Weights of a small transformer language model.
Size: 12 layers, 4 heads of 128, MLP 2048 tanh GELU, vocabulary 32000.
MLP neurons of a small language model. Each row is named by its layer, matrix (down: output weights) and neuron, and shows model dimensions 160-287. Each number is 500 + 25 x the weight over its row's rms, rounded and kept within 0 to 999. Numbers have three digits each.
After each neuron's rows, "raises" lists the tokens whose logits its output raises most directly, leaving later layers aside.

L3.down80:503512498528522487513520511456487500512511529535472489556498473490483504457510529519498463507504475504488512486533518500509523503507495527467521529467488425501489517538503489469519516478503496557471454526473502480555470460553539502481481472529504559479512523498480502507418511523516511517548518499497472496440542471491490490467478477482509550552487505521512508500488505531485463476549
raises: " songs", " soundtrack", " lyrics", " Billboard", " song"

L3.down595:539491504469447465547529501500535500535522492508526484488508533517493507551513483488481535515496562462508492496504501455532523522493490493531432500485528453456528498507557500487524498466520495513536460525488496515503463530519526498520484457475525542518474501435459475534467550504460505523455542503466488522486495516508518506495519503460489561531460516527522512475503498541477503512535
raises: " \"", " means", " ‘", " “", " '"

L7.down1797:497472499495503490536473537445515521484521488509462495530455486481454539510510487500478506478474534510466503497535481501485505491501511502493523508483517490499504519502478477476456500461479480518475482484484470512460509501519546462489488458516484507494480552496478504506479491478511515443542506520488461517499458466547503513503530519506496544547512490520490449498492484489486494482440
raises: "nz", "mie", "nn", "e", "iz"

L7.down1255:478521530482521504501499512501565467454483485532497518526460532453498489506436520526530483485474495527491557531498513462497506510514460534502480490470521500519502484516482484473491493485473482515538480471481510517516488521502439520499483499522496465483543511515494505535504462533507557522500461477476518469505507512467479480475449482513477467480539511494547506503525492534508481516528
raises: " their", " them", " another", " him", "==="

L7.down761:514501494495478494519500468468480483514501524522539517501474490492531482500516527542492497508476508544535510473471483484486496509479469506493526508487458495482524533490498448451493511459533497472484440485488526548512479488474477526512498484551493533464494454524518512499509521512496515491469511474490547457504552475488479488460516476503512486500513512528532451479504526511502458527475
raises: " them", " him", " their", " his", " something"

L3.down688:505464479531529495492495529483466533537503520504508507518501527513518497482504479495438495480506485509499518479522475486449526492475509506494504509495465505503496528501494498485522515516532578470461506511399500489529509485502463548518474491506532500481483541515457502490519499504532458508494463509544492512469480524501435541511494480477529545486494523505495512468502519524533517492511
raises: "\n", "–2022", "–17", "–18", "–19"

L7.down926:511468466481455553542469535499511497492485505485478543472509529509477492501474535556492473470506475526477476508527523482531465503465512485512519543550559489439523498552465515463493466506487470505523496485505514559510455511537554471488507490523559460481515409468497514488520470470487494507556504492501523507513559566488461499512478525521520516507532495530485481513521487508486552501484
raises: "ers", "ans", "ach", "ana", "aj"

L3.down1174:503540525433466487478467520475468504511514521480526483503509545497493516463490510547488509479511491523470506516522493476489514536489495492496498549521428470471512481521519467489484499492461507480480511517505426470486486477524493511481477475504476519478479486505470500502516509487538520489492451476484490469490509471523547505492521514487538516485562499480501517477515484544505505518459
raises: "–12", "–15", "–18", "–8", "–17"

L7.down1711:501482494488478487520542523544497561492505471477509487497545499494508489504473500511537519462520483471495505480496500483445473476494531511518480496515526475521475472519496465505483501510506510528535532493496519527509495515502500485480454470516469524530514479522490490496491508544464493550489517480500502495494495465491493538514486527482539508521451524507510479538470473533503470468536
raises: "est", "rs", "ers", "like", "inc"

L7.down464:538525478506533547475485517524527499445504467477459499497465498483500462523571513496491473474497507528505512500514478537484490498479528489465494478537476521483535534538474509544491498514455505451464508471473497445535472479561485511468490434495555501538490505522492508534483524467487488569474488513456522499541512471476492562497532534508503525513466544541509494499534488480477525515466
raises: " include", " range", " serve", " were", " carry"

L3.down538:495507493466508454518525480501493511538496511475483471548472529496461492482473480479491470498507522444529471516540505515482501517489494490482497494494510472494490505499489482469482501518553525519463469482497494469492462491536501507478495503547488517475523532497453493507442542496495519508504520467509482478512521531492465485484529500466485552540528465515532505502468533488517457513539
raises: " song", " studio", " debut", " songs", " soundtrack"

L7.down1398:519482507507516498510465499527505469476534521499490535483542450504501507543465446512473519451504477483495486476507487503509490482523498556469536536509513507512525520542490450536531498451559485526522485526531500439497490493456528486497516530519508510509529473512508469450506451526467489519509501483443515528533462510516516486460481497494527523491499515474473538485499518490518525475486
raises: " since", "\n", ",", ".", " of"

L7.down29:490493496492511525509503456534495536455482503502508505484535530504532497454485525507477548505554508517466495512501513516512476473520489501448494471500476482523502517481507512504514487503466475478481507533480524490502468543523512482451496509510529546476469450492562518499518495498513491511473483473493480481472507503514473448487498544531488523483506525477489541504472516480499510488530
raises: "ce", "ization", "ize", "um", "ite"

L7.down1696:455508506493467491537525489498549536507438498504461551517511453506488505505516511493486510491536516516500523478452432512518480477512497521504511494506535502500517450507498503494515482559485510508507503498508512490469484524521519501485485479503508501535514502506514470505555438487506495510487506562472527500468501540490554487482505484505516514474514492521491492550462499466494492498512
raises: "en", "ens", "ers", "den", "stadt"

L3.down150:534496486551505515511471518490523490495491514490486534491461502504529484534455495541491499496513472476448463516519492442535514538512492517487459503526523468499470496553528515513515514571444505492529533522495544468500548456492523489490492516519494535506513477522506501521554497515479466493487511502497523517538543494458466484493508484496489520531495513525492481483521477465487508492462
raises: " were", " are", " include", " have", " including"

L3.down577:514521522469463497482479526494437483525523517517521481512527497464527516490473527521511486491502525539478524502532496493482470505486482502494506565485458518497504463494522491494494505551481498490482497516466457500455485490530484521492467500477493507510489544488479484523525480483503509467502483443533516478433509482516501488550498473504526546536552478504504493478526470544475521502455
raises: "–9", "–18", "–8", "–17", "–15"

L7.down1425:467519548498488501481550516513515527491471518517466490518498541456476533520475505479476511473516504487540531519524500545532521494475469511499531460496472517510521500508499503499504471448499558501525527517504477493546505479510493531526495462509502501504514462503479497552498512504514515529520469542507516518539497539480514475505456524509510506489483500505482526471476503499509491505511
raises: " they", "1/", " there", "ides", " he"